{
  "n_layer": 11,
  "d_model": 384,
  "n_head": 2,
  "n_kv_head": 2,
  "head_dim": 128,
  "d_mlp": 1152,
  "vocab_size": 8192,
  "activation": "tanh_gelu",
  "norm": "rmsnorm",
  "norm_place": "peri",
  "norm_eps": 1e-05,
  "positions": "rope",
  "rope_base": 10000.0,
  "rope_fraction": 1.0,
  "qk_norm": false,
  "attn_scale": 0.0884,
  "bias": "none",
  "tie_embeddings": true,
  "parallel_block": false,
  "extras": ["capped logits"],
  "init": "uniform",
  "init_std_qkv": 0.0245,
  "init_std_o": 0.00522,
  "init_std_up": 0.0245,
  "init_std_down": 0.00522,
  "init_out_by_depth": true,
  "optimizer": "muon_variant",
  "lr": 0.00142,
  "lr_mult_down": 1.5,
  "beta1": 0.93,
  "lr_head": 0.00681,
  "grad_clip": 1.0,
  "warmup_steps": 200,
  "schedule": "wsd",
  "decay_fraction": 1.0,
  "decay_shape": "sqrt",
  "final_lr_fraction": 0.0,
  "batch_tokens": [32768, 65536, 131072],
  "seq_len": 256,
  "doc_mask": false,
  "train_tokens": 630100000,
  "steps": 9000,
  "dataset": "wikipedia_en"
}
MLP neurons of a small language model. Each row is named by its layer, matrix (up: input weights; down: output weights) and neuron, and shows model dimensions 176-367. Each number is 128 + 24 x the weight over its row's rms, rounded and kept within 0 to 255. Numbers have three digits each.
After each neuron's rows, "fires before" lists the tokens most often just after its 100 highest values on Wikipedia text that the model never trained on.

L8.up1006:090110111126127101171084160124099153120122097136129106137108133143133100092139154125139131145130144094136175131147165159112139112123112150107141144091120122164091107117124133130134134152140091083107159144144144101112118141122157093108124149114121145113102142093054131128080135093146158147122121145147099121155099108081116050124179113121125110125144150115163153120164157096074136098141132084138114153079123117151174119156131135098137151096142104122148166154117124091078136110134133121037127101105082116189127104142129130124109111096122141152153121119141151141130132118116138149
L8.down1006:134162155092140158158134114148102115158145112115096119110106111109109159130114121103141125115134087076135143123092144107136127095144157134148120162176181129198127102060112150126112139116117149131077103143124128153091170118100113122110159144121104165117073122127112112131131131113148064121160129118149178116117102086135155122125079108112138112112125146114137150100116115158123108100162154142107132103136138137105135142103122142082170094165103081147132093123138121140167091140133104148134145107155120131114149114137129097123088111116121123116146161140168105091090113136154088107
fires before: "\n", "=="

L6.up799:143088112169120114087140111123119128122105089139126130151107154136110154109097099158111108109132120092108145132116043149126165121097126153134159138111164130111173148152135147174107105103141086157160148133140177153116148138125113098130135133112100131140117111169107135125123136123124142144137164117158121115155158131141131145105128154164117160123133122138173124168149166115139131143116133102119104108149106126132112106081150160141112115131092095163138159174123145129141128144115155177134103118126172169136141132154133097109119131139149150119115148127143131129107142095187084127
L6.down799:144143140164120144152098104130139157095112123120136097107142124069112150119145132107183153157081134146122141121120136110155158155153149115129099160138111122135114082068134118121143136101108146134081152142153143136176127121138110119109074172149127131144104158100117161140122131164137097142147108154087133135151101123128125065164129126142151133127136095110138134158125135147147117120126139116158171140097124145167173176123174106122128149150168116093092141117123135091125112105148109161159125131130081108114119104142116140157137197114124147124153092140141165133127116176158145142
fires before: "s"

L2.up709:144138105127094113135078157170102156127152144107122170124137126127148080128158142150162136138095119129177121120120168112144172111168119116136102143103172161123160126126119122144106137101116137173133109174115131079165116156103080113109122135161151122131154137130118133133143112139121140118187105119100135087128100135122131126138126139133111123152142122126106122123080108132135196111134110142136126129101140124113140126133134127117096108180202100110146072147124136152104100121145149193123144149102155144159131149115107147164130118119101129101135143162160106156148166083143136162
L2.down709:103119119131145156145174156105137131135108131134058097150131110113105112151146096080134131115139106123087126160116134184168117159100134133109181093171088119132167134136127139121112120142159125100105113107155111142146130088150177149128153129080100110085124130124101122107124089094135127151099169152126134112120138118138163154115134158093122140141122145146196168125176141101160091150159153143117093149148117134162126158129139106151143112095095121104130137152132132141144135116142130044089140142176123133121178125135134132100164133124177132111115136085161148081094118147132147096
fires before: "1", "2", "0"

L6.up341:105120105159093123121201130110161155157128114146133117090106118142158122108126135166137142123105151102103142132143122103109135156086146104095144150130117164092102166139175115133098111142110093168077088149107167119135134163148122167138126106164152118122146175146148123127129096150124158094111171134125093130134162181115131104182124160162153124111124107136106100168140105065137171122133130106153136110101142117082145126104154121145126110169160148086133171145120100160083175121112144096098113129152129119108114131126131161150141134130095143145175126109128091098147143131119098142
L6.down341:147163173110119148141139114130089146146134124111137158118114145161151125137098145122127084132148115104111102110098171101136123129120122159107119049126132133144135099133094112117136147133149150115159105149132141111156132097133135129119106132145106135000112092107127113110159109127151096141190159174091151140094107112116134150101149109115082093057120111121143107109136116164171124140177146199068105139134177113135162202151129093134142116128123135163149138123127121125120140129121135126157120137130081140139130130134143129107127122135119120122152145126137144092117140137137102158
fires before: "1", "2", "3"

L8.up73:132176123102111153152133124175149125132107108124135137068092099104094073119097100124109116089103160098106120125145117129144138135092129123113150130140127133102131115143112111138153160134124135112116110101098123123129158103136172142127149164160143123170140126117175142116124121109124147164138140123130159112133101133127171120154107124119100163150091083122107115132122105117132122092145099116098120117138141120135137146102092098151107167137158133146073152118150124144174134105147113136177106165132128119131106163082123157161127160106139134125132164170107143125149138096102128140
L8.down73:088144131184176153152148155141119135097131130139131092125142137082140118121160119142118148109117136121158153139073115130154139173143123123090103136142140131126069152121113152121111118132100121141093097148101141136124150109127122121131147140101171108100155115127120129120172116094113121118110102132127108126098130142102126117156130129153150126108085130162080118159088151079127112175148187120103132122130155100132139133104159137106142078104121131145107135127094139128129089180180123120120083121129099178149112120121121084135113157133156127135156113101141169124156109095136122121
fires before: "s", "ed", " ", "es", " –", "ing"

L8.up884:144137120166145134130137070124109126135156095197125131103139106075114133149110137127106058142133123128169145157137161129118141141156132131144123123139134140109121120091146130115115126098146111169100093101158147160150128095165093133133124130148129148136132118124123139118187107105130140136133116148123127139149133123174091135128167151138151087076095085144130133125149126173130153120151095098127128113157128142139138127166130133105090137093106106118117116120156123154131140132131109153160139146134124111128128130109131140114102114124121130125133145126123109118120133101184155100
L8.down884:098096166151161134149134171166094123129130157119161135102118152156113114122159134106123142074137148157126134158133121121145122148155118113143170113106108089126139108147143143117144113081115152146107128115103132066126144112154159149074136120130163082149132187094108140160132138105173135085130145129116143162117156171121164108107105128106097182142137150126113126144120133106125133122137166161110124140139148149125118152106165141128140135132144078152129131135129161160170108145162108139096114140109095171141174114138161156122106113099123167171142062073128160151143109083107113164
fires before: "0", "8", "s"

L8.up925:093128065112126124121171133139097114090093108122129118111160126154092075178140173136095086134138145164105141138119129135114159168107088150115110134140124132139131122129136115157105137124135141104132090103113132089102159181149114172156146122146125115136125138146125181144129158149157136125127099168142124140079089127151105125134083127134111110116119157115170128142159170141118115113102104108140145153153170081114148108102117096144130140139117111147107094140134129150130146111172175153115121103093152140137118104104156112120115147128120132120146106102141130164155096149135126137
L8.down925:134117135086129150098103119117119139118175133087127129090088143121112150127108125145144189114178123151119111129144110100117167119128125140122125114070102155128083118142106125132118136108136127146114119128126127126104121104112088106096121134133128138135106118123158097111083178111106141150154125115093137112141140143102165143113144091136123118136144144111105132106102115127103091126138125080170105094147082153102150105095100168099180161096144124121159137122148139124149124128135094115102150122123128150120110093091131141093100119161153134092129126080095094124143168076117141129
fires before: "\n", "---|---|---|---|", " ", "s"

L6.up42:148125127143158154108117108144203097102134096110107117173111171157148108110115117152110130106140140115121121112156110138157106142134113119118094203186108112105146145146173083059102127078146184131159125135100145103203107109153120118131138136117126122104131154125126115112153119136115117151121125127195101123110131116117147175157099158138114079120144126116119137133099099168115122098096165147124087139110136113154123155185152112143125131122114121111108128111148127158079119151113138098094138116161127109075138142156090105141063167151145141131155110126126171169126092165121160157
L6.down42:129104124167110141139138125100129115108138101156101126131160165110164144142127112119157121147141119113136089153144107154106132113123144106117116118084126160139153135095151114155187123087104078104077111143097094083121099144080113130119097178144079098123131137099148112134131135139150095138128111071158193137153097132151116094065116124147159146119119115141132102142141137101096150137162089113150153132114147133123141089110161187122108131150122118107100143148122130135125166143159117150112145133088102119146098146126153147164149106111118102128081168141159103119092092127126134149
fires before: "|", " |"

L6.up1064:200127138076142131139139121147105143100127104169163112124084140111115116154140110144135137138145153145136145150100097148134144133100136084092119129184200135087126044165091113104172132121179105142090127136139132085126141132112138136118125126110146122114117147119158142114137126118181157115153126102136124151107137186080069139134130126087136123098149104123089131119097161111151121086115125166169106127149142121087160136130106155103165098094137121096132114126106126089121070106106134108153100136166141119132114089112131116150116132144130163099109108106146110099126103110144125094
L6.down1064:116133111137136145100131116129126154163117147137109169094127101143160149083090159103155108101131117103140122140175131128084117103167098163158133130100053094159155195097124130125121070151123140128167152137122107142095108131100078143108159118108107092113125107148146093160097124141115100150136080120120138115153101118172203127127135132113137116125174094124155138114142128155126108169097139107087149126157127118107141122165097101145145144135116133143143089112153152167129174115086117121156144109079118116115127146115105132137172113119161095129128146107124145150169119161160161128
fires before: " by", " and", " to", " in", " with"

L8.up264:116118091160148144173155090120127107135132071113150093125121092102152110121125044126164102122167146110168112150152115112128180099122126175135145128146108134122112102106123153150152103140167142143113135082096117156117174111178113111144146124112102103110118126135116157104121161150122111154145136128097113155155123134125113112133093134114161139165149111180102112111139125116082116111110128107136120162181155170169143096098153101141131108132105104089132124164144159147128156136107148111119122129115125163123109120119153104124118120159127106140164144136155146141104129103135142139
L8.down264:089170135101153146099123118147130095123132147144113143126145145122118160151124139116115140114135088146130132137085152164093133150123108104107156111082145124171152163128142094148116080099067079106100145101122136129115114181128131146093088144143146144077135177143180112170129133105115171122143116106139128168114086099107108119126118151139114117104128125120110151126109083180174104108132136170079157103114122136071141129147118162145130112140113150141150142072131128131151163147152151151146122136130123130187159094158107089077107146067135162098128142130100140159163112111099154113
fires before: "2", "3", "1", "4", "final"

L4.up215:096138105118095152131078112139099145164150102111096159061146144115137141117156074145127132124123144115122168138086105151130170116133135099104150136160167079170100122092138154109109135149144092105149168113104147114142148119162119133165118172118118118150151129135123128089113187171126121162112129124146129162108159125125083138139106137145140121127114120122114126122154129129110107144147093138115150117135094162147088141125124077108147097096153151133114143119165117117095102171130113125151145078122124135166147116103105131118167157145123164071131138143121146132131135117087165132
L4.down215:169107063137135125132104115143124155107135106105083144166166134147095121166120151130154154135113113109117175123175138056128107159140125128147131099086119134120143120156125103119118139136103135132159132159132102136122102129117118181058113095139146155108103139123110094126144111134124127117058119110115105135122094130175159104120112105099139128135176144141143107108124112105146135122078159106143145104111137091067156136152110175193097116110121147081144127157129157141144141108094109098141145113127122120129104097150136148140107109124118095138078136135138143144132100149158109142
fires before: "2", "1", "3", " age", ".", " of"

L8.up1034:175082096116157110126157112072105122146107112087154136113061148142150111122139109175138114197146094161124168104104108138155106121105111099123139153114081140097151073131148070121161129175121075187154152121104144174162123111120160117121158117144101123150114102122122086170140137093120115131138104169097103113112131157108135116120131120116104094100133110145103123121118126142135096135156139095120116120146187157140111110141139136084098122128140121147090130126129131131105084130127129096147086100165107121143151112104148116125109146137094117100117107106132110086146123147127067139
L8.down1034:080168117120105106106156115139096102102111117147142114168109115139173152127147087151109162162181126095138135115111147137075077179148085111149098129088135144161125182153086160100134150151153169155127106127157117122157115158145170155083114154119124160098139118125091135141093148159157139117105119110124107143115145148159153112145147165140115105092113139120138124148140093080131134155151081145109099139144082158130118137144116113144142116117148113165185123108142079118133105123154122134171115142125149135143120120114139152120096160151138114161206141137159117159154160126150121140
fires before: "0", "1", "2", "4"

L6.up809:101149120180079124141150084147144119135102101133145139127120118106099122132141132191095168112139121110125155113130104106159137158134137166124125104130108095109136130147133130146098111127156102158165121124118152148130115134111117102118164108103141137147101131152131114086113112140151118150141153148131155147136101136154173095093098163115155139134117095117133146090135123126136099057142135130138143166104082125129127174152145106224113114109087116119119100115133110116137090066131118120129162081124145143073121143138131139129099106144156126150129130156176113141172077139166097117
L6.down809:119152133113150120114152118114122172097116095147138131138102145138161118138088146091150148137134181142157143159135147130144139126163143124120105143139099135113146095159137149087119122101125144162154148137114144168137143126129165139131128139120120121146136073085160118123117119122166155131133100122168173156135082142092115145114182137097117118112150145162096116133083180149126158137127067095137108125142111119113121153163103175110129139113127145178126161121171141110138106116120177129151073085137101110133115140136134113103122136119106121138123124148158120120144134115105107158
fires before: "s", " (", "t", "o"

L6.up479:142117137122127151117150164122156123104133152132140119108115102136114115111124110146107109097102118114145099092137150135159166126124118120096131149123128108162135141150129146100129135070157129125075135118111083148176157113119176106126141136112135121145142152121177110113114077117148129124116143167169127196147097145087115128144118117121125136131104097139170141148165163085153123142109137117119103072106139140130147118112144146111102144148090126130109156189091146152135089141132117103139100158152162145122119103105121143100156099100170118176135064119120133084111112160103139206
L6.down479:138128107110094125114168123171089100118141255116160161136079150144133133116099098114136123124140122139121125132135136100142147142124105152121161101150125121129126134109076148154164101115145107111111095131138123194114096140118109138117126096136139196080155151136108124114118118126129116149104106153109101157114120110118131120111144130131122136142165139109142074109098107141122098122143136120098121109103137122103069142147141153148150114117128134139153104134137122147122124135144117152119146110112104109138096157107125126137139145122174119154148158148110099160144114118122089105
fires before: " ", "=="

L8.up613:140123117141120088125156152115084153122103148128134120124141140109130143164119125161096160116150099151152140144138158133054150169144105137162088103137096084125146151103118144162192117176136111131165130087141162108125144134128152145109140144124145115132127131111161127131077144114143102143113148143123124116128121130127138110157119154077118133148126145139122188072111112093125137171130146126146100154135093171125133124172134146118139197121104103152167123125171128149171146098128153099165083126150079125128122183144076149133133120126115150113116101109143108139143142143162125158
L8.down613:121109136121144126139147159125174127105101122110120138089114146113164152109119159108160095119139131136127113124163094140135140082156143129121102134090122132092130110122135105075153113112100128096143147146116107155138101153114129089141131117115093139136159147100121187112137121111128131155137114129135151125157108132090114133117137081093106128130120108165114133153140135146096152135100089088115175092114134090133123116121100095114136121103108063120101084160108144113114112135128056116098152131078135140103145141115134187136131121165135087146118130118170103136102108124136105148
fires before: "s"

L8.up308:122113135105135106140120192133107125134129089114132125102098180097131111107128123143136153131169118113173112137127140118139093158102156105152117116111124128134128124178121144083121134109116101127124137143153084092139144138116113131146120136180159085133153129123161088129113118127131173136159105130147105146118098161172142087085129113117126175094142099146165122132127083114128128101092143115169135138134119133162153135123127139101137152094125106120178141116123123103108090165114144149090176123092121137122146143110131077142143118112123100099153138097112110136125120150133123124
L8.down308:152145142145140106153188131086170137145110113117104101105130145154140135159146139093130163123112110150104123121138167129161163129111082102135105132126123118105126152122142136149137099132137118117088135130111107140166080151143137127129162086102149078099141126116170119087105075126104178140112122084149106111146152137139143142164145136159128112150147121143122132137149118085122121158171133186139086142130139147111111117114131121123097097145098126107107131158144110133097169118133094104117085132153117121137119147094095183152076159147108128133124114134119108152144122156127122127
fires before: "1", "4", "3", "2", "5", "7"

L4.up529:123128132117144085099112103092175146140118138137182076139119150120108147111128117087124096163172095158162186096132125143143140147151104095122133139129136178139140123103112150112161152197119088120086133148112128094149117123148157132126105139124196163131105149168120149154108138128135072092112126116154113121182101133157128093113119083097142119143114102154105088138131129129146163121124142165130090145124108131154162136115126121135109113112085139159141142104162190126130162126139125126112110118152137128144128157142129146131084144157113120141113109135133096149141103082122149149
L4.down529:120102131127162151161109142114087116133100083134089135127101119136132156115143135169081130128098149105179123103151155125112129115133168158109151100121140088156110132155117161110107140104120160136145137146152115139119125147125118140123157126123108125086159128067178110144106104123095167127140126101111154109106120124134091131167117125144106086148120161124131166145140141132068120129115154146133159118131146105146162147096142136082132117117216132128126123175103095110143115158101124138143121115166109093095117101116118132148115097125119134090140151136118134111120103199150097087
fires before: "1", "0", "3", "2", ".", "4"

L8.up66:170078111145183102116124138117181129068173138133157099132120115137087125141166146167110157158133126137100138134097145137127115133100111066138162162191144138136135106143156170100138166135167130130158146109120159136129169155179136107128143123152144090093124121130147120148148185151130123147124114151103124125142134152146107141158128152117143108126135126095143142124120113107101163139111121154161166140140139138135130108087156121129115188091129058168165117164155087103140138115132100118096134100117112123140124109185173109103080093134126121163099114128110168096160088097113152129
L8.down66:137146162100102121132114114104121108105118169138158124153098112127141134181083150128171121097134086148147159115141113142147112158120117151140086112168122096158147154103158107157103098149142156085171121123113138119142103138080154149096109131098168147113165146120160126135131137119104166140148099113142107133128114147130124138126138143101101184140144121131115105119167146147113088086100132097127110146161112137131126149136114125108086178158144172151135176098142130139121132172091137088100111113153168159079126121106161117143146090115104149108115133180125067118122154141137111090
fires before: " |", ".", " and", " to", " ("

L2.up864:156098098122096160167130124136135111108126097118177139145168134116117123124095132152117133098156114133126113105132131120164170131186097097121114127156132102163129156113146114168157125132111110112151117139103150124141141126146096105120108135089111089129143138143106141181158134102177141115122118130132130138100107132141173103147127123145145109093121152096124118127104133107080088114105084126188168147121134136135098098089129148131141163105126172182171120128129129170094174142154116133152155141106155133106126120099119138176099127129173094107123138145149151124147110097077129136
L2.down864:160135096123140126122113138095123147134125106152116099124094128118123143151166101145125135144166139108163126094136133138081120127118110136120196132108091136145113076169120102120152125103111153089125139146154106134131108152096118155161163160081163130091148091158162138071101108150119125111113089096122126089111116137119102139092126134090116123127125144143125119126129134128121144162118157153113161158137139126098124160118100117109105121129134069126081124159107112135123136138122134082123113147161086109135119127124128120130161110116111151136156131117078094153078114133157094080
fires before: " |", " Goals", "1", " /", ")", "4"

L2.up285:106121094132105171170129164134128125145169132170110084172121107131092144155114164137067128111153138133126112103103155157161128149150143110133117127129175135133130160133130158134163134144094134145122142124129089097109142123104119153100125119123131086136143085158118113127114130154146133120149137164123152193076152097125159137174139144136114123111116122143103139121167169078131127102163140134133137085096128162168177160087152120120117125120118123145153163093187136105117117068106120127137133133181181115130147158096164126124098109126151125107141110113151144156110156136115101129
L2.down285:134122146121114079114109098094094098128065147099135182093162132122147097110128083098179135098140129150117161156142139118094129092102093142126147127132098108127120110113165095125090107142160100114118123116127149155120113115156163091122140115162127174132122136095158127147132130094123133158116118114142134087167113153139112133126136126134165133188120104126169123166126106151125091182102118100097119164163136127129116109149132131119103115145130141116114080170034159153127118167127115140102128128077093150142124106190075136131163146117088185106140157175098136101116080104132170149
fires before: "9", "0", "8", "7"

L6.up585:132143094131115134120082116146132117146144157098146137102138141176144112123105125131096096130121103167159156125139141151160152126123158096098105195125118098139101131148075125149113136138110133127128094128120121099121121172131105126112156128121101109126103157121138109116098096146137171155086146099130122091114122140106101128117110159137145106120154163178147104150147128140137149080137084128160108110121107117100122134137118138129168122127102084094120123150108099120156101133152122096139102157147172079176156092136142137129142136098147133155132079116080087102110122150131110189
L6.down585:098090158126146116123119120141161127107158168102107115181132098146109141160141123130123142118107156169117141123149114147096105130173120160103128109141135120128154110115145133106110105099125139125157138106118172171127129132119121122159128122098151153116142140098163158137134154126142103135160144154151124113149144157170120124103153164106116149134144107098147150109116154065130131117145165106130095101108066135110170104176102147140129139118144140126118142151106140105096141097076108131140075129112129135122143133118116194112128187101130133153110099115128096151125158133111110089
fires before: "9", "7", "4", "8", "6", "3"

L8.up1031:113112176178098119149125125105129164162104126110142130130117126130156132111098136126089129110091161149133150148122162103108144106170118141143124135141116124126122141151122080159144133130073120120154155129099136189113120144132127107127137099087126151146143128148153149152105070051121123140152133100107139135140126134116141153136170134101142148138087113138140130165175067156147107147080141111108098081109125120089097101129176137151143106153139106103133122129104101114173122101094165072139117118124129133166138136151095145132119155108070136149108149113123118100112113108165126154
L8.down1031:115141102115107092143116141108036146122118169109114126108079130128123136130118159109118131088109158148148141124132116119163136100109121159138135151109068109115119126138161093173102139163124109150125140118138103121107115143137114155169130120123137157106087125048154119163130147152116140160109142120138156105151095133100151098104124096115174161108129099114111138115131125138155143141147114148123141175121123153144132149109120100134103151164134125109129126144167151147089126174152116093123141103115144122135112117104102075118143112109144161089141164126131097125164172146107101146
fires before: "9"

L8.up673:094111137131144113140129120121128145181123101109089143115140101124111130123138117147143153159124104108113144125126149110114114176095117078131157150135114078097133116107139117110103091098076116167163070111100131137098154130153157103156115137095105117120114118127165143162142084162148108178127094179114150144155135131087125123119160128082154149165131121138150162138118123161124108060121135175151154179143090166114157122128092165093125089116169143148106122121164120118166131063125127119137145141155121151132098122103125124108137104112152153145088142146173102133115111129154136127
L8.down673:126142130107095102144173086137130135184101113121155107145117161107150121113113126126143138143129129183108125152188124095152097167112141159117120140091141109096133121126127094138160103123169124158146133083131098135128104102126089119124136154111123071099150128053138146086117147116120119159098135115099130128088129147094127074152134140105146102088141116115123133178123121177163103161094166142134105124104099099106150120139105107131126149140087085118135112147166137100142119144165113149104131111114093143140102130088110126121153141126151124127154135161145133161115101139122123129
fires before: "s"

L2.up525:110129107157108122120142087122096114129105141111127121139158096161163137169112128124127089087087099098143126159133108114155124158124131111160115124150098133151154118143150099126096116146131162111155150100143174137118059117114105131110149102076115120147138118117108086111132134112099127122120154137151155154117138148130168133114132125088071129119110078097145125179157148098115121138111084107101143113131136131154157119170135101106149119152150131127162086166166104113176154118152132134141144091152161115136103124139096128098154111164079160136113152079141143101148107115144174128
L2.down525:137131163105148149189132159129124110114168143135114099125117160122111083084111149128132149165196175116117084130093115111117099078118097137079127159113140134122111147116143144110106097143132124115137114131099110106106114163115149120140118180176125123085090118087119143153132130139139129143146112092127118049121093117121166157148147172146113101134116138128134139118108118172117106145150127165149111103138104112115135091123117167150115171107090120128114171104090133171103141148134129117151152160127134134166135131137174159136096118096156114168156153158145126155099147142107129128
fires before: "9", "2", "7", "6", "4"

L8.up941:163128142141149135136113183127145133166138150109116116127157107105103078098136089144143167093100104114122123097123145110130108175116101140098151155110157094130128156099089122137092093105127161123139143136154121100187132129124130144167106140071099110113135079118157145130124152115117105130127121074118143124146095141142172103151146135199128141120127143154103105107161106081171150108163131143144108079151142112147151115113099162171097123065145107061119094112165143159130126176105138145150146102120119146138092153100108158143117143076134103164131172144159157126145125128146122121
L8.down941:088135114165145107117152142125133124105069079146121169117119125105169183144126162103109101161139111142162180183138099131084137105123147116104092108135140138144115130172167107124176160158118105164125146132136138125128119167127132143131143133161161126155120144108140136125121115086143095077126142139136108114139103160150092118132131129108136105112135127092114127142119165150076134127084143136118141148142166134120134136184112114133151126187148136150125127151156136132098101065146151148118103158153109166127152085128112094123126118131132115095094139101143117131129124117156155131
fires before: "2", "3", "1", "4", " |", "5"

L8.up467:162160107110099101119147137165095120126145126130151103113125136096138138125179149167090146127112116126104141130123092122126138092154097138108178120130094122149138099128130139117152133124117122093101100098130097108163121157145106160105121138149170152151084126119141103140170156113141159145134110168169135136172101119149168098117101129140169124131112138109143111141131136142125142140122107119155134132161116085168123157137118102113085110148133140145132149090112067091105119146138145103141119124128139149143147155100129144162125095107156123150093130136167093142115118160154099116
L8.down467:111128129170128143155113145148150119136156108119097118180149133152131137146134138119105107116129167114104118139115151072158138119144116118128085131163109107100109159112159128115130165129126117122127152145152142178105188102136157135182160105103115129167093108111125098131090136161123107099163134113082125143125142120082127159170122116121114121101142105202073111100114111152116159156108148151118110169124123128148107079079109141127111162104090115125125105170147150182135135108143145134086143138141176128131112161121079145131150148097080165106133136121111134138094179077112162106
fires before: "–", "\n", " |", "---|---|---|---|", ";"

L4.up842:148142141143161143159109118146076135145123132137123111125157138115091090165164127204130177102123132088151145168132122100128098096111137166119190111133133123138142109122127105139126131170094118130112106143114094102150104159157134124155117124159139116099154107107147120145160100116177135115147117103122115162100109126137113111182152099134116174103129119129147116122114163103128156151165136111089156128146142118128140113133098160130125146074178126144118131163134119128127168136150136164093133127106115091137119151148123118154129150123183099114130146103138140141116092097113110098
L4.down842:122101114096072132110123145133166111164116131116151100150096121148134139066153105103123122214139087136118117111140145133135159130138119143128117144121141137146138128112160141183106151098130166122130129106128136118106172098170127101122142147079097155100128106148129095119125105131086103098101122149155144096131099105143120127083113158134131116089085100119120134143149146121097112145108157120150149114112105148089107138090148099145092144135099119121117126136137114113153089129142135117138142138136161168147151137152115154082143140150131131158156153161138157116130165129121149140
fires before: " |", " /", " by", "s"

L8.up144:123103156133107144175142069117154146108099132133153136106134115119125162134162087076142133127131125152121110151123108141111152119118140109150159103088112114136073124155124117157117144108112146112150131113109135116120152139124149129114100125100175128138111124163148151039153136100095115092169104144123115091139118127108090101095130137156140113135107137113114151124152145088127127113129139112131152173124099082119120119170176193153134129122149136180151114095136143138121142122095123139109080130119115147127215159143104124157108104164169110128130145098102119141125097140110165142
L8.down144:149115141151103125161153126165119108152099122085115133149089108117142145127132121121152111136123139173150141095177153079169142117102152127144147155164137157123106141176131120117139115164163116143136143080139116132134134143125137147136140147144142159125124077147157139109114103120153106076147143124121142152124120116122074130152129082084135114149119129146119144120100103109118136140118086140134132106116122156174127122138093122176124098152164120173134141152142154118117118096122127133137159152120080114154117170108102138150152120120134141135077123138122102140098138103187114133
fires before: "0", " of", "s"

L6.up757:144123138149126125141145100092170161121115111103148140123131078142149103104127141133100098093115121088145108160113119121133140178098107143101159116081144124096142138086110138151102090129126155142110151085111138134086083080130112151120170153118123088115129149109091144125143102119115178147132116161108141163125119155078152129127111096120114095107099139121116115106127104140115158103118099130167154127141169117172096116168107179129104150158104117101118074188143145172119145142173134114120141122099146133161110135144134142143145068088163114118143200130117181131088079173119190136
L6.down757:106112130166114152145121117160142143136145169104114133150104106120072115133129073153134139116154111169110133147166142135111138099126090134075119070157123108145140106161136119153168130132168110120153119095188103095133146160118137162140152062148115152115097085157137160150109159112099134145147101128117132087138134081179119103153158108124103161093131095115122105120138131095114094166120144131095121150156155172137146117112154126117125114068091120128090137116132156143121130137103115111105112137151105149086148147120130145152137143155085112146093139122120059128139139123119067141
fires before: "6", "0", "2", "4", "1", "3"

L4.up614:174162164168148123151181148079132110158121132137144134187117137128081142133109185106143148135176127120138098112147112134156096156137136115150086155126119080101118130102130122168137128090138132131129164156108141139135121120134101139089105121108117147121125143165149120165107113111091134119137175122099125113127126129148116116104122118106111152147159135111133118189123144150165171165193125148116082135151125139117092130169124135081131121112099154167132121166144138139147070158123149111123119111141134129147138101129108160092124118119142141122113163137154118089100129149135159162
L4.down614:082103110120116113116140115137109086135145140137104175098132124148119137132131127141151137107128142152157104111128124093157122128105114147118182128119142144107125153108099137165139127137124175119140127095162135127128126136104147103153097149102145146116129103141113124166125188137125139084061116107147159168153131109064102121112124168130093105152079177148130125083138100147114119113080148155109138089120143105126157152122138130121135139101126130118089104106127143140143184121118169117131086174101142115100139161150118126167123119093165131083138083117068119166134090131111141141
fires before: "9", "8", "7", "1", "0"

L8.up54:142132101159111123140150109106158119130091095140115119142090085159101124152143105121155085118108178118106124135144106135128146124111102115174135116113142110145165112120156107148111176106147169109145144076119160147159093134143175098104114118099127141153166153131141119111109089105124104085119083136107117074147113127143131103137133109128156082123132091124151154138149153072141172066109123125134126148124091154142153122134125111145106130138143117125109156192121122121108165138160161145105129143101128156149129129065138127164123120150137163098132091112129137120165128094113131108
L8.down54:140121099134089195141120104128148137091124149129121129132093090102131115151113133131132125097119092120113157143108127109124100130148147158136119111120152169118108137134120194094129132127135114106108140135153156043141167157134119101056165132159147096114121123172138157106114128136134149118184054152113161141148103150106178084102131165110151142110107101169141115147161107139112092148106151093155137130156141164115110153148103138091094167153147118116122137121130131098111113168145139137092139109165113113092192143135117130159102102101135092120133158101109142122120131107139101143
fires before: "0"

L4.up870:114146181117142122156167127128171100137108159165145144165109142111112161116131113144180128137152086118140166141107154124071108115107121092103133138130155125115083114142143131148081152128147081096149096144076117164097115170139112122160137144132142131173103157117141139119134124113151177123106124154101141099093133148135144148119086138149115090090142151107111103127161117070099145159127132159093135103088186156167162149118147089114097114140113144126108144135133102162133156117138109127123139132181117132088133120110120143153125095137130140125146107075124117144145124120141137147
L4.down870:139133122151133141112124130134088097102092121059139136121116110116071077142147134152130123139126179149116117125151127104162122119154117130187123122121117138151162109122143108125140154114094140132146152113156166118140158099106125142099089145090126141110176141126112138170108148143160121155143118104125125081155123167115096091123155109120129131130168108104155142156071137163166092099143115106163105112166087116100125120128137179139134108118105103120122141124131175084144127119155128199138130130101114118086140122161149124105125129119136122102079114146124102141124156114130099110
fires before: " ", ",", " |", "0", "5", "e"